config.toml
n_head = 9
vocab_size = 32768
norm = "rmsnorm"
norm_place = "pre"
positions = "rope"
tie_embeddings = false
init = "uniform"
init_std_o = 0.0122
lr_head = 0.00622
decay_fraction = 0.857
final_lr_fraction = 0.05
seq_len = 1024
doc_mask = false
steps = 8245
dataset = "wikipedia_en"
MLP neurons of a small language model. Each row is named by its layer, matrix (gate and up: input weights) and neuron, and shows model dimensions 272-367. Each number is 128 + 24 x the weight over its row's rms, rounded and kept within 0 to 255. A neuron's up and down rows have the sign that makes its largest values positive.
A block is one neuron, or neurons of one layer that tend to fire together. After each block is what it responds to, as a language model described it from the Wikipedia text at the highest values.

L6.gate1280 [139 126 157 120 113 101  94 100 101 165 143 139 150 105 138 119  83 133 142 104 140 169 130 165 164 119 137 106 161 149 137  91 112 147 122  76  91 130 142 108 140 145 126 110 132 169 116 101 128 135 142 105 136 104 158 118 108 123 114  99  92 126 132 150 126 154  56  99 120 135 171 134 176 115 125 122 140 117 137 148 131 121 132 125 150 125  99 128 132 115 118 127 120 160 144 121]
L6.up1280 [146 153 167 110 105 105 147 143 144 111 128 134 146 146 132 128 104 114 102  86 116 135 126 138 167 115 147  98 143 136 135 119  78 132 115 119 156 162 112 155  97 138 110 140 115 125 169 129 143 121  86 114 132 117 156 115 126 128 126 123  98 114 140  90 140 105 142 127 139  90 150 132 153 113 139 120 112 111 135 132  86 132 104 122 153 143  79 165 120 140 133 127 117 105 118 129]
Female subject, marriage. Tokens in text about women, strongest on "married" after a female subject (she married, She is married to), also female names and words like Mother, queen, sister.

L3.gate603 [145 120 142 125 115  92 114 139  96  87 146 131 103 131 102  95 135 144 138 107 129 108  95 196  75  87 154 108 164 138 122 113  93 130 104 146 154 159 113 110 108 125 111 123 125 152 154 123 157 118 149 116 120 174 188 131 107 128 145 111 104 127 153 145 105 109 132 152 130  92 112 118 114 117 100 155 113 139  86 129 128  95 109 177 109 145  89 102 144 169 134 117 174 104 159 142]
L3.up603 [135 137 138 141 151 116  70 117 111 113 124  87  80 143 127 144 149 149 144 122 116 104 136 106 154 113 158 115 120 113 149 161  94  91 161 158 141 156 147 157 122 138 126 152 158 131 128 158  95 145  99 135 161 145 126 134 129 137 160 120 161 160 138 173 133 116 126 123 162 127 103 158  87 125 137 112 164 124  94  99 123 108 156 118 120 104  85 101 136 150 123 116 156 151 136  97]
L3.gate1040 [106 120 146 148 102 123 100 111 107 106 132 118  95 138 129 134 119 169 125 130 100 104 141  95 139 113 149 152 183 102 117 175 109 142 128 146 137 146 134 147 108  90 124 148 178 115 129 153 119 159 194  96 157 132 174 139 146 133 134 116 176 186 129 151 151 113 105 169 109 107 121 137 106 128 149 142 154 106 123 139 132 126 100 155 159 134 123 123 111 116 152 126 148 136 160 137]
L3.up1040 [ 99 157 127 141  95 123  95 108 116  89 110 102 120 136 100 156 138 109 137 112 144 115 159 151 150 161 135 125 121  99 154 110 108 166  90 140 159 127 130 114  88 140 153 118 148 114  94 146 115 120 171 102 155 121 131 107  97 169 115 162 131  92 167 157 105 105 137 158 128 103 114 131 115 155 152 150 138 114 109 132 119 149 144 150 120 173 145 115 136 173 189 158 157 169 133  94]
L3.gate1116 [121 151  77 129 102 144 110  97 143  96 137 102 126 169 111 173 124 109 105 161 143  95 117 143 108 146 108 116 125 171 171 142  89 155 162 118 203 123  94 139 110 112  78 106 143  87 126 124 164 162 138 145 169 143 156 143 118 135 114 164 143 108 124 156 100 107 118 133 141 173 137 182 123 151 104 143 118 118 108 153 124 107 149 159 113 119 116 112  79 148 116  99 137 125 138 137]
L3.up1116 [156 138  79  99 118  93 144 106 175 122 129 137  90 160 125 139 157 125 127 173 149  91 128 135  93 101  86 129 130 154 129 141  94 164 199  91 176 104 132 153 139 133  92 121 169 109 127 124 139 158 182 120 138  96 139 108 145  99 150 137 123 135 122 135 138  72 159 156  78 146 151 189 108 156 102 119 118 116 117 150 123  96 148 165 117 133  87 127  74 111  93 105 130 158 122  85]
L3.gate1316 [102 146  65 122 120 125 128 114  98 114  85 170 130 137 123 130 130 167 148 151 125  78  87 175 149 123 148 125 112 123 121  90 122 182 150 117 165 152 148 112 137 148 109 153 108 100 121 114 116 100 112 147 167 120 152 121 169 154 125  87 103 126  99 124 123 100 129 130 118  96 120 126 166 115 143  98 160 118  88  69 134 145 108 172 151 106 175 139 116 122 144 161 122  99 125 168]
L3.up1316 [ 86 145 149 121 144  86 153 159 132 138 112 138 124 106 147 117 144 129 103 119 108 126 167 140 104 164 136  95 117 174 131 139 124 133 137 123 175 147 112 152  81 129 152 143 138 128 114 149 143 111 113 135 174  90 102 137 126 154 138 110 137 131 127 111 139 126 160 159 141 110  93  87 128 124 157 130 126 119 129 137 147 107 140 151 152 155 129 170 128 168 138 131 115 127 152 131]
L3.gate1461 [ 99 133  94 159 132 132 117 104 114 134  89 139 133 119 102 127 136 111 138 143 137 155 112 145 142 134  97  90 137 160 103 101 116 178 141 113 148 117 124 142 133 146 148 148 144 131 150  94 145 117 106 120 130 156 142  97  82 105 157 174 153  71 170 122 111  82 147 114 144 173 148 178 139 162 120 102 135 112  87  99 124 124 103 159 155 111 102 118 118 147  85 101 150 102 139 164]
L3.up1461 [ 83 137 107 174 142 147  80 113  97 120 140 104  84 100 152 113 145 109 102 107 113 145 120 138 114 148 131 124 154 126 127 149 115 172 121 112 167 108  91 126 126 106 133 132 146 126 140 136 113 120 111  79 175 122 145 136 151 113 123 140 195 117 140 105 136  98 100 115 108 175 112 183 129 152 144  78 150 156 122 130 101 130 145 127 145  87 118 119  58 149  96  97 170 156 137 158]
L3.gate1504 [139 160 124 130  68 148 146 145 104 123 136 125 149 113 156 119 139  95 133 138 139 151 156 161 147 120 101  92 151 173 142 120 120 107 152 117 177 124 137 125 143 154  90 109 155 116 158 108 111 129 135  75 161 104 100  95 167 129 115 160 107 114 124 125 146 123 152 157 102 124 200 146 131 168 106 131 129 164 107  81 170 118 157 137 149 142 118 145 153 102 110 104 117 155 143 107]
L3.up1504 [154 132 134 149 163 102  98 113 122 111 170 106 144 116 111 135  92 147 160 150 127 110 123 175 131  99 173 171 148 149 128 122  95 162 116 162 141 131 103 119 108 173 111 137 155 166 163 139 127 147 117 142 131 139 182 152  95  86 140 111 147 146 113 148 147 113 124 121  92 147 156 114 115 155  98 123 158 113 112  93 113 119 109 129 155 130  83 113 128 151 105  74 150 182 134 112]
L3.gate1571 [125 129 138 132 124  95 150 150 118 140 154 119  96 101 166 147  96 131 106 110 125 143 162 118 149 136 155 125 163 177 147 116 140  84 121  85 180 126 121 113 104 155 136 146 173 128 123 150 159 140 134 127 174 108 106 137 120 115 135 126  96 136 153 148  96 124 111 148 137 164 107 112 107 118  96 141 121 127 128  93 114  77 143 158 151 167 111 137 117  94 171 111 140 141 136 101]
L3.up1571 [145 120 152 103 129 127 127 126 171 148 101 115 111 155  94 128  68 140 105 107 115  91 108 105 152  99  86 137 133 146 137 141 169 126 132 107 155 122 130 106 150 131 139 178  87 115 108 100 135  95 181 135 144 135 103 103 172 156 132 107 121 144  98 121 158 157 116 105 100  99 123  86 122 113 107  84 126  86 165 131 124 146 101 104 150 128  83 120 117 130 105 130 100 153 131 171]
L3.gate2217 [123 129 139 126 100  97 160 128 163 114 137 131 147 124 181 126 144 141 100 112 149  84 149 178 138 111 117 114 162 145 157 118 133 115 130 107 148 108 112 142  89  96 101 145 148 103 146 135 152 149 156 139 170 134 179 125 102 126 165 142 116 143 132 113 123 137 149 118 105 147 137 117 125 141 107 102 169 108  98 107 140 112 131 104  99 150 137 158  88 103 131 103 143 107 162 139]
L3.up2217 [149 160 118 126 110 100 143 120 147 139 107  86 155 120 183 136 139 141 143  94 139  89 143 174 138 164 106 115 142 156  93 113 163  97  97 113 179 143 127 126  97 139  86 132 129 118  94 168 173 104 162 113 149 118 144 149 126 108 153 153 134 120 155 107 131 134  98 125 129 140 169 147 108 106 110 112 143  95 107 119  99 154 154 103 159 163 106 145  94 106 131 142 101 145 184 149]
Female given names. Feminine first names and female-title words starting a name or title, often in lists and tables of credits, e.g. Lucy, Jenny, Princess, Heart.

L3.gate323 [118 150 123 105 180 137 129 124 126 140 121 140 130 117 128 130  91 119 149 122 146 162  99 166 137 106 123 113 137 153 157  98 122 125 135 133 166 106 139  98 134 121 102 129 111  95 168  95 178 123 103 124 145 141 153  96 122 116  91 159 157 110 132 113 119  96 102 131 184 128 126 154 134 119 118 132 160 148 138 116 125  88 122 163 134 190 140  82 100 138 108 133 113 127 138 147]
L3.up323 [170 131 108 149 136 155 168 158 128 114 105 122 150 120 157 129 126 128 135 111 143 132  87 109 108 156 140 152 126 167 118 137 160  93 152 112 124 109 120 122 142 132 128 111 120 118 122  91 117 134 125 106  99 137 171 134 180 103 149 116 171 105 121 127 133 101 159 109 176 118  96  92 108  78 106 153 144 129 133 144 113 103 176 153 137 167 115 119 124 118 109 141 158 161 100 117]
L3.gate328 [154 154 135 115 116  98 157 108 113  95 142 143  76  89 124 137 126 119 128  83 146 127 142 151 108 133  94 139  99 169 115 140 152 160 125 153 136 144 147 128 151 138 115 115  81 100 148 145 104  92  86 129 135 118  99 159 106 102 124 114 121 143 172 156 140 156 146 117 143 176 142 113 157 160 112  85 166 144 128 157 140 143 132 130 166 137 158 164 103  97 107 144 115 170 149 142]
L3.up328 [118 150 112 164 107 129 116 159 156  90 147 140 108 147 141 141 106 129 101  70 123 105  85 155  84 113 102 103 150 163  97 114 151  99 138 138 103 114 116 117 153 106 136 138 126 121  81 121 163  88 115 120 118 140 123  96 130 117 152 176  99 127 112 158 144 106 108 160 129 148 136 130 155 156 158 128 141 105 123 145 122  90 142 108 123 141 115 122 131 136 158 146 148 145 121 139]
L3.gate334 [129 196 127 146  93 120 165 170 143  99 135 160  92 146 107 125 100 114 157  91 183 128 114 145 102 131 138 132 149 164 157 132  79 113 127 135 116 138 105  84 116 125 144 117 157 104 186 118 129 144 113 172 132 140  94 108 124 122 134 146 100 134 174 140  98 133  93 146  91 172  88 140 123 132 130 111 131 118 134 136  95 100  86 140  94 167 103 118 124 137 144  97  98 150 150 148]
L3.up334 [131 112 108 124  95 103 171 119 164 153 143 116 151 129 167 122 133 140 127 134 114 130 140 151 149 134 185 158 151  84  99 137 164 110 136 140 116  91 103 150 124 106 169 135 105  89 134 143 138 117 120  90 140 109 106 126 150 117 125  87  76 164 139 123 115 170 123 129 136 128 126 117 123 100 114 144 120 124 151 183 167 124 156 119 133 107 114 130 164 158  98 165 149 126 126 150]
L3.gate477 [115 163 145  88 127 141 152 124 120  98 140 106  98 150  77 124 142 136 163 106 150  93 114 122 141 146 105 112 147 131 110 177 146 148  98  96 151 135  90 104 122 121 147  96  90 115 112 116 162 120 126 110 160 155 144 121 123 103 143 127  81 126  98 120  86 179 141 129 103 134 104 123 119 133 134 117 184 104 144 138 138 134 157  95  96 140 152 115  94 108 173 109 123 181  97 139]
L3.up477 [129 166 152 125 137 118 131 115 100 121 129  97 108 148 150 149 132  99 106  95 158 121 113 114 140 116 111 141 153 167 188 141 123  88 129 136 113  90 152 129 128 101 118 125  74 113 126  65 103 102 163 108 109 126 133 112 141 154  93 111 157 148 116 148 115 133 121 127 166 165 141  98 139 118 148 123 138 162 127 176  89 148 154 122 148 150 147 136 115 150 104 119 135 132 152 132]
L3.gate531 [143 128 141 111 147 167 148 163 130 133 178 117 132 106 106 148  98  94 146 110 157 110 108 140 137 138 136 104 145 163 108  86  92 146 144 159 135 133 100 133 136 127 107 124 114 116 128 160 161 114  99 127 122 149 120 115 129 132 123 151  89 141 114 157 105 125 100 144 166  88 140 119 145 139 115 134 159 149 153 141 130 132 116 138 140 163 125 172  74 121 162 104 118 119 184  74]
L3.up531 [110 159  95 162  99  97 102  89 114 109 113 112 133 122 159 118 110 147  96 105  95 123 157 121 165 168 101 112 109 103 155 128 105 138  99 103 140  89 106 143 104 122 120  99 172  92 139 128 146 155 106  90 150 123  94 143 122 164 137 117 149 125 166 167 108 135 100  83 140 138 104 116 136 138 131 132  94 113 136 125 126 130 110 119 119 141 134  97 148 120  94  96 179 144 105 153]
L3.gate891 [105 117 107 175 103 129 158 127 137 119 145 131 139 137 104 119 102 141 188 137 141 131 129 136 101 159 161 123 100 143 134  95  85 116 138 150 160 133 107 133 133 113  87  87 136 153 129  91 124 118 122  96 108 155 123 139 113 151 119 180 136 155 152 132 137 147 144 170 187 148  86  58 132 127 103  99 140 139  91 154 127 109 115 136  98 121 120 133 110  89 101 133 136 111 135 120]
L3.up891 [146 105 123 103 112 111 164 175 136 141 166 159 150 121 168 152 139 112 128  83 101 129 108 100 108 147 138 121 108 142 117 109 146  82  90 151 121 128  66 155 116 152 145 113 113 143  93  90 132 126 131 128  99 146 119 118 149 143 138 133 125  86 111 147 143 103 145 113 206 114 114 140 155 143 167  97 116 130  81 162 119 107 146 118 131 130 127  83 141 115 114 143 170 104 125 133]
L3.gate1113 [118 117 160 135 108 114  82 123 175 109 137 189 168 155 182 145 149 125 157 129 161 153 122 155 174 167 115 147 126 146 125 130 146 149 131 139 131  90  95 139 132 116  76 138 136  95 110 141 161 156 158 172 122 131  94 112 155 136 134 116 109 102 104 161  92 123 110 117 152 126 130 156 121 122 114 126 110 137 137 154 149 140 159 134 117 152 134 107 120  93 156  93  82 157 121 134]
L3.up1113 [105 134 116 113 165 103 106 118 154 151 144 150 136 111 143 165 156 107 186 140 122 146 132 101 119 165 179 131 167 165  87  97 177  97 155 130 146 147 132 147 104 145 136  92  92 107 155 139 132 147 151 127 120 119 166  82 147 155 152 104 123 147 157 138 130 100 141 162 172 148 164 153  79 131 129 108 107 106 154 123 176 117 115 156 158 105 102  99  86 133 102 116 106 137 124 120]
L3.gate1437 [126 139 148 132 134 156 147 125 115 136 149 127  90 145 159 108 124 119 144 135 149 120 112 167 138 121 144 139 134 140 115 153 151 148 127  91 164  98 173 110 159 111 146 141 149 130  72 104 101  90 145 142 139 107 143 136 108 129 153 132 145 121 130  98 111  84  83 133  66  85 158  89 122  88  90 132 118 159 141 116 148 152 157 126 146 115 182 146  83 107 138 133  99 210 144 114]
L3.up1437 [134 166 125  94 162 148 105 129 152 152 142 108 170 134 165 117 134 146 147 134 115 116 155  84 125 126  81 130  79 118 163  97  93  96 113 157 115 134 154 130 143 130 104 129 141 168 134 127 137  94 146 172 103 158 164 153 102 123 142 111  84 136 133 152 104 134 101 161 149 166 136 173 149 123  88 111 130  91 165 127 141 112 135 124 134 142 117 149 102 170 178 141 141 131 132  97]
Year century digits. The first two-digit piece of a year (18, 19, 17) after "in", a month or an open bracket, mostly 1800s, e.g. in 1864; weaker on published, written.

L2.gate56 [138 157  75 142 153 180 141  97 105 138 156 165 107 187 138 105 146 139  94 117 144 133 140 132  87 154 119 101 128 160 118 124 112 126 143 126 122  97 104 133 136 136 130 178 169 161  93 146 127 135 118 147 128 113  83  73 155  94  78 100 161 125 140 128 121 114 156 117 124 142 102 153 110  86 108 155 129 122 126 118 163 126 137 114 101 127 155 179 108 131 170 163 133  86 138 113]
L2.up56 [142 166 136 129 129 129 109 142 117 138  88 104 105 133 147 136 147 150 142  93 135 105 132  94  95 137 123 129 150  80 131 107 105 106 122 114 112 151 134 111  97 122  88 134 108 113  93 121 120 147 112 121 100 168  95 122 114 133 134 143  98 142 133 176 127  94 155 150 142  86 155 153 121 121 138 117  95  98 129 148 102 165 120 140 104 144 128  89 110 109  96 117 145 133 158 138]
L2.gate107 [146 110 170 130 115 105 177 155 108 143 151 110 137 108 163 139 121 120  81 149 126  84 110 145 140 100 145 146 126 194 135 157 110  96 138 124 150 138 159 120  82 158 151  92 118 109 111  99  96 138 151 124 131 101 137 137 105 103  93  80 121  99 177 127 100 125 125 114 153 173 141 109  90 175  80 175 130 116 148 123 162 130 178 151 131 108 129 119  82 112 113 116 150 145 152 100]
L2.up107 [156 104 136 113 138 102 166 158 117 124 102 139  94 122 158 167 135 116 120 128 120 123 123 168 103 115 126 113 119 171  95 141 116  99 129 138 168 135 156  93 157 106 162 115 119 143 119 131  56 121 114 171 148 173 105 114 109 113 131 127 109 107 163 137 129 141 140 105 129 183 117 143 124 158  93 139 115 148 106 154 176 123 169 154 147 104 122 159  95 101  73 163 157 125 130 155]
L2.gate243 [105 120 107 163 137 142 113 138 144 126 147 124 118 156 177 137 117 128 150 141 167 112 132 147 112 141  79 135 132 192 139 109 134 112 137 117 147 158 129 142 109 106 169  76  82 170 154 128 131 108 144 139 121 158 132  95 118 145 115 153 117  89 128 103 161 129 123 117 152 164 137 135 138 127 123 110 126  93 162 103 147 139  93 100 171 140 143  99  82  90 112  99 147 164 114 118]
L2.up243 [ 87 164 132 101 172 172 137 155 153 139 118 155 135 155 137 109 119  95 160 120 140 111  97 115 143 144  69 114 113 118 131 132 138  96 102 120 149 124 140  99 157 119 137  71  82 158  91 129 122 174 106  83 122 144 157 154 171 124 111 112 152 147 126 157 132 175 137 119 142 147 144  92  95  75  96 127 184  93 137 153 147 122 105 123 151 154 101 129 114 128 186 132 123 144 199 147]
L2.gate513 [106 161 159 147 179 153 100 105 124 158 148 110 147 107 116 162 120 155  85 126 116 135  92  94 116 127 124 127 183 122 107 132 112 117 138  93 111 130 106 138 130 125 162 138 143 121 127 129 109 120 104 116 137 142 154 138 104 126 131 141 125 102 125  85 126  76 124 132 105 143  93 208 130 134 180 119 111 124  94 154 121  99 129 126 139 142 147 155 126 169 116 106 149 164 145 153]
L2.up513 [156 151 120  87 103 148 118 144 140 126 169  87 131 158 140 161 139  90 132  94 117 123 100 115 135 121 136 167 130 109 138 147 141 144 121 130  96  96 104 175 147 177  99  64 119 159 141  94 137 133  97  83 150 111 164 137 119 113 153 141 144 116 131 119 101 144 107 163 141 146 161 145 106 151 141  89 171 152 149  99 164 131 167 114 156 119 163 155 109 156 120 138 141 121 110 102]
L2.gate631 [136 144 137 128 128 156 163 108 133 147 128 102 115 146 145 120 149 113 116 150 177 101 137 110 108  89 119 100 118 129 153 117  71 140 101 142 160 165 145 152 123 112 116  88 154 123 111 162 131 132 125 126 131 129  88 163 143  85 153 160 107 154  92 115 157  85 141 133  95 123 131  92  97 128  93 135 101 119 123 157 146 146 140 117 143 143 154 140 111 104  81  87 132 137 128 155]
L2.up631 [139 131 151 102 131 158 167 116 133 139 157 103 170 165  89 160 139 181  99  78 125 123 135 133 155 113 138 144 133 120 165 149 101 118 176 114 124 123 112 111 159 146 153  66 141  96 111 149 140  93 183 134 105 112 118 170 113 129 130 139 162 160 126 112 101 171 103 146 126 124  91 107 108 175 128 118  97  86 124 138 135 146 144 145 155 127 140  95 121 117 133 151 142 119 145 139]
L2.gate1495 [109 109 108 121 154  79 122 113 116 115 128 153 126 165 162 150 130  89 113 124 179  96  80 114 132 147 107 142  98 124 176 140 104 124 173 106 112 159 133 106 137 148 141 106 142 128 163 138 106 125 132 132 136 121 174 134  91 152 102 125 133 114 141 157 110 118 119 151 154 126 149 155 138  77  80  91 142 127 122 186 151 138  98 132  94 132 132 138 140 114 150 163 123 121 153 117]
L2.up1495 [ 67 171 102  98 139 110 136 121 152 130 141 123 112 159 144 169 141 124 110 117 106 104 156 150 135 140  91 135 153 154 114 158 160 106 102 122 124 140 161 108  94 112 148 105  73 156 161 146 132 140  79 146  93 107 160 153 104  98 137 131 107 142 162 175 118 157 148 183 116 104 180 148 155 112 148 163 163 143 123 128 164 142 138 126 133 118 147 108 171 138 155 143 123 155 153 147]
L2.gate1691 [149 180  89 116 133 125  87 131 126 119 142 125 131 180 178 131 108 144 165  80 129 133 106 114 148 183  80 170 109 162 162 145 138 130 106 109 108  99 101 112 155  88 131  94 138  99 131 110 143 106  97 122 140  94 156 157 115 103 119 101 133 124 101 169 136 106 114 165 167 138 100 147 142  98 108 139 107  88  99 150 168 131 154 130 146 152 180 181  71 112 114  87 132 156 130 124]
L2.up1691 [ 81 123 125 102 163 174  87 133 132 120 166  98 103  88 143 128 144 163 160 138 131 104 110 136  88 116 114 116 143 186 114 140 105 124 128 150 140 131  85 123 132 117 101 100  53 133 136 150 134 145 115 122 131 156 135 142 148 165 136  91  84 162 111 147 111 150 118 102 133 145 101  93 127 129  83 146 175 129 129 166 164 133 131 135 129 169 164 121 122 125 143 116 123 163 174 117]
L2.gate1990 [ 95 152 115 133 124 169  97 164 123 155 177 112 104 110 164 114 121 149 130  83 131  97 145 116 153 180  89 157 167 113 114 124 144 105 116 109 107 119 122 101 149 139 109 131  59  98 176 156 113 153 113  89 138  97 140 168 138 143  98 134 118  88 111 168 159 116  82 108 155 125 120 119 120 132 102 170 146  95 153 137 154 148 160 157  98 143 173 120 115 134 162 136  99 121 154 113]
L2.up1990 [153 116 131 171  96 122 116 191 102 120 163 103 103 141 133 159 141 130 149 139 105 142 144 105 136 128 134 143 138 140 132  82 152 173 138 140  80 115 110 163 111 129 102 133  63 134 150 158 153  99 152 140 109 155 108 127 125 140 100 137  93 136 129 139 114 108 140 111 168 104 162 134 109 132 126 116 116 149 112 139 141 122 135 115 141  95 161 151  96 103 113  81 109 110  82 101]
Year century prefix. Fires on the century piece 18 or 19 opening a four-digit year, especially 1800s years after in or a date, such as 1860, 1874, 1986; also weakly on other split-word first pieces.

L2.gate331 [164 162 150 106 126 115 121 131  86 137 113  93 112 138 127 153 140 152 158 152 107  82 107 132 153 135 158 121 109 108 113 115 101 127  96 104 145  94  95 149 100 172 135 132 131 130  97 143 111 156 101 108 122 124 124 107 124 149 108 118 109 154 144 108 102 150 164 136 121 133 127 144  96 154  77 132 111 107 116 117 120 141 136 134 105 116 127 102 104 103 140 101 123 150 139 161]
L2.up331 [114 142 150 125 143 149  86 149 141 123 158  87 136 110 105 141 138 142 147 113 101  83 118 139 161 130  88 142 120 165 139 124 108 144 143 107 128 160 137  93 114 116 173 150 126 101  79 151 114 105 138 118 157  96 163 121 117 130 116 182 112 114 145  97 125 138 133 100 111 185 142 150  96 179 127 119 163 146 123  92 121 127 131 139 154 133 153 152 111 121 161 147  96 173 130 129]
L2.gate459 [128 156  93 130 123  91  93 145 137 129 150 145 109 154 121 155 128 185 153 147  97  83 106 126 112 147 154 164 158 140 134 124 137  88 151 112 137  94 118 152 132 108 133 158 163 101 138 142 122 167 115 103 114  94 162 145 136  78 118 165 154 116 127 128 141 135 106 134  90 113 179 150  73 132 149 161 131 152 114 138 118 159 156 130 153 137  92 133  90 135 143 114 108 104 131 128]
L2.up459 [133 137 102 113 130 116 125 158 157 121 130 157 133 116 143 161 116 158  74 103 137 106 132 167 110 139 112 143 162 136 119 125 112 103 156  74 178  92 127 147 138 158  98 118 156 114 161 165 154 130  82 121 154 134 138 102 147 139 149 161 149 110 118 109 145 146 137 106 123 130 189 153 109 106 117 145 139 160 110 101 132 139 106 149 132 156  73 127 121  96 181  96 136 101 182 150]
L2.gate612 [161 117 140 121 160 133 103 110 157 161 130 115 150 126 142  93  61 144 120 139 148  94 139 148 110 146 163 128  50 106 146 152 121 159 135 127 153 126 114 153  84 153 108 110 158 162 108 122 174 125 170 121 119 109 115 107 108 142 110 128  78 107 147 116 159 158 113 140  97 156 148 172 140 103 115 122 148 118  90  90 153 108 154 155 120 154  99 124 101  88 175 138 106  98 130 114]
L2.up612 [108 152 118  96  90 125 138 139 134 118 119 131 136 139 115 147 104 120 156 145 157 122 123 120 139 161 113 169 120 158 154 149  91 161 163 140 138 158 104 158 141  92 123  98 131 148 117 133 131 144 162  69 128 116 110 140  96 162 121 122 125  80 147  96 128 130 127 107 122 129 122 150 141 144  83 124 140 123 128 120 164  68 116 164 103 117  67 112 146  91 187 123 102  86 148 136]
L2.gate894 [141 122 119 117 121 106 154 114 122 166 167 102 144 182 161 129  91 163 127 132 102 120 124 130 117 123 145 140 156 159 130 144  96 101 133 128 146 155 147 180 113 123 124 124 111 131 124 147 129 119 156 110 136 116 154 100 162 108 141 151 170 133 116 142 138 134 172 161  67 171 132 165  88 108 144 153 122 141 132 125 131 146 137 122 131 118 100 155 107 139 132 161 124  90 110 128]
L2.up894 [152 104 148 123  97 126 138 148 155 131 117 125 144 143 140 125  79 170  88 151 130 133  99 145 143 135 125 137 124 165 127 149 137 117 171 164 159 114 112 136 106 108 103  83 185 136  94 118 173 130 141 123 131 121 146 101 156 124 150 176 186 151 120 118 118  85 174 129 102 147 165 170 129 108 153 115 144 111  86 130 140 105 123 111 140  98 116 121 103 106 101 151 126  96 137 109]
L2.gate1009 [127 160  96 108 109  87 124 112 125 177 171 112 132 160 123 154 104 124 125 130 137 122 150 132  84 161  98  96  90 113  93 130 116 149 155 118 188 100 144 126  65 100 116 129 170 132 104 107 133 141 152 113 115 105 122  92 117 151 133 146 110 148 131 128 115 115 113 162 122 139 139 157 136 143 174 106 108 155 116 106 150 145 111 126 129  84 117 184 132 109 129 167 140  80 149 143]
L2.up1009 [110 139 144 139 141 142 139 144 119 132 131 149 150 104 139 181  89 107 151 163 133 130  93  99 134 109 102 153  99 119  95 101 148 129 129 144 135 127 146  81  86 154  89 164 163 135 111 109 120 169 133  82  97 101 116  72 132 133 117 137 177 198 101 151 112 174 152 166 101 152 119 141 134 140 147 113 143 130 134 129 135 166 125 168 104 118  97 136  88 121  93 112 105  67 132 127]
L2.gate1473 [145 163 150 106 144 113 113 119  85 135 113  88 144  95  96 148 151 149  94 121 134  96 153 123 113 131 118 187 152 166  94 133 118 124 149 131 143  97 115 131 127 116 113  96 115 115  63 147 120 157 124 111 140 101 173 136 106  88 162 118 144 166  91 101 152 120  95 123 154 176 132 158 137 153 117 126 172 162 125 136 135 154 140 133 137 127  81 138 111 140 132  96 152 165 150  94]
L2.up1473 [150 103 144 136 104 153 149  72 136 136 103 104 101 171 125  99 120 126 153 150 117 131 110 125 120 185 117  97  86 164 119 148 142 105 149 130 145 171  87 143 145 125 123 160 161 140 108 118 128 119 131 147 168  96 138 145 137 140 128 146 110 112 147 108 137 102 123 115 123 157 117 153 176 133 120 142 118 126  82 151 152 150 142 135 119 131 136  83  92 128 103 117  97  88 142 132]
L2.gate1487 [113 160 168 137 140 114 123 116  98 141 118  88 133 119 136 173  86 138 117 171 111  69 115 150 134 165 145 157 130 181 148  98 124 111 168 123 179 133 144 141 103 121  96 120 176  96 113 170 144 146 150  92 118 144 173  92 162  90 161 162 175 149 143 125 151 121 141 132  76 143  84 180 128 136 117 117 137 140 138 158 136 139 151 145 145 154  69 116  66 132 111  99 137  93 121 104]
L2.up1487 [163 111 127  98 121 127 112 139 131 147  99 135 138 168 125 111  60 185 132 152 151  82 132 139  85 146 118 112 129 122 162 114 123 135 140 113 145 129 142 129 149 143 112 108 164 124 108 105 178 140 170  99 138 130 149 109 116 104 137 164 135 149 141 128 119 142 110 119 102 188 143 164 137 116 160 142 138 142 106 134 135 133 139 151 137 141  93 115 109 131 146 116  99  88 146 145]
L2.gate2136 [142  84  97 143 121 132 123 142 132 146 110 115 146 138 115 146 135 103 121 123 127  84 105 111 145 161 152 120 143 116 128  93 140 169 179 125 123 116 147 112 156  96 137 146 114  82  84 156 116 128 120 103 164 134  98  99 128 114 126 157 147 164 127  89 114 104 159 149 116 123 114 144 106 107 138 120 135 100 101  67 121 113 150 183 150 103  76 112  99 150 142 111 114 137 115 159]
L2.up2136 [ 95 114 100 157 130 106  90 152 134 126  95 123 122 153 139 129 113 154 153 121 111 116 116 147 148 106 109  98 137 116 166 106 147 106 162  91 118 124  85 135  93 119 147 103 130 117 106 126 130 123 139 117 177 110  91 135 119 115 122 139 163 130 151 167 134 105 116 135 141 146 110 213 148 136 152  81 170 134 127 112 142  96 163 125 188 109 130  91  93 118 126 119 140 140 115 156]
Personal first names. Given names, mostly female (Christine, Laura, Emma), or name-final pieces like -ina and -ana, at the start of full names in tables, cast lists and credit lists.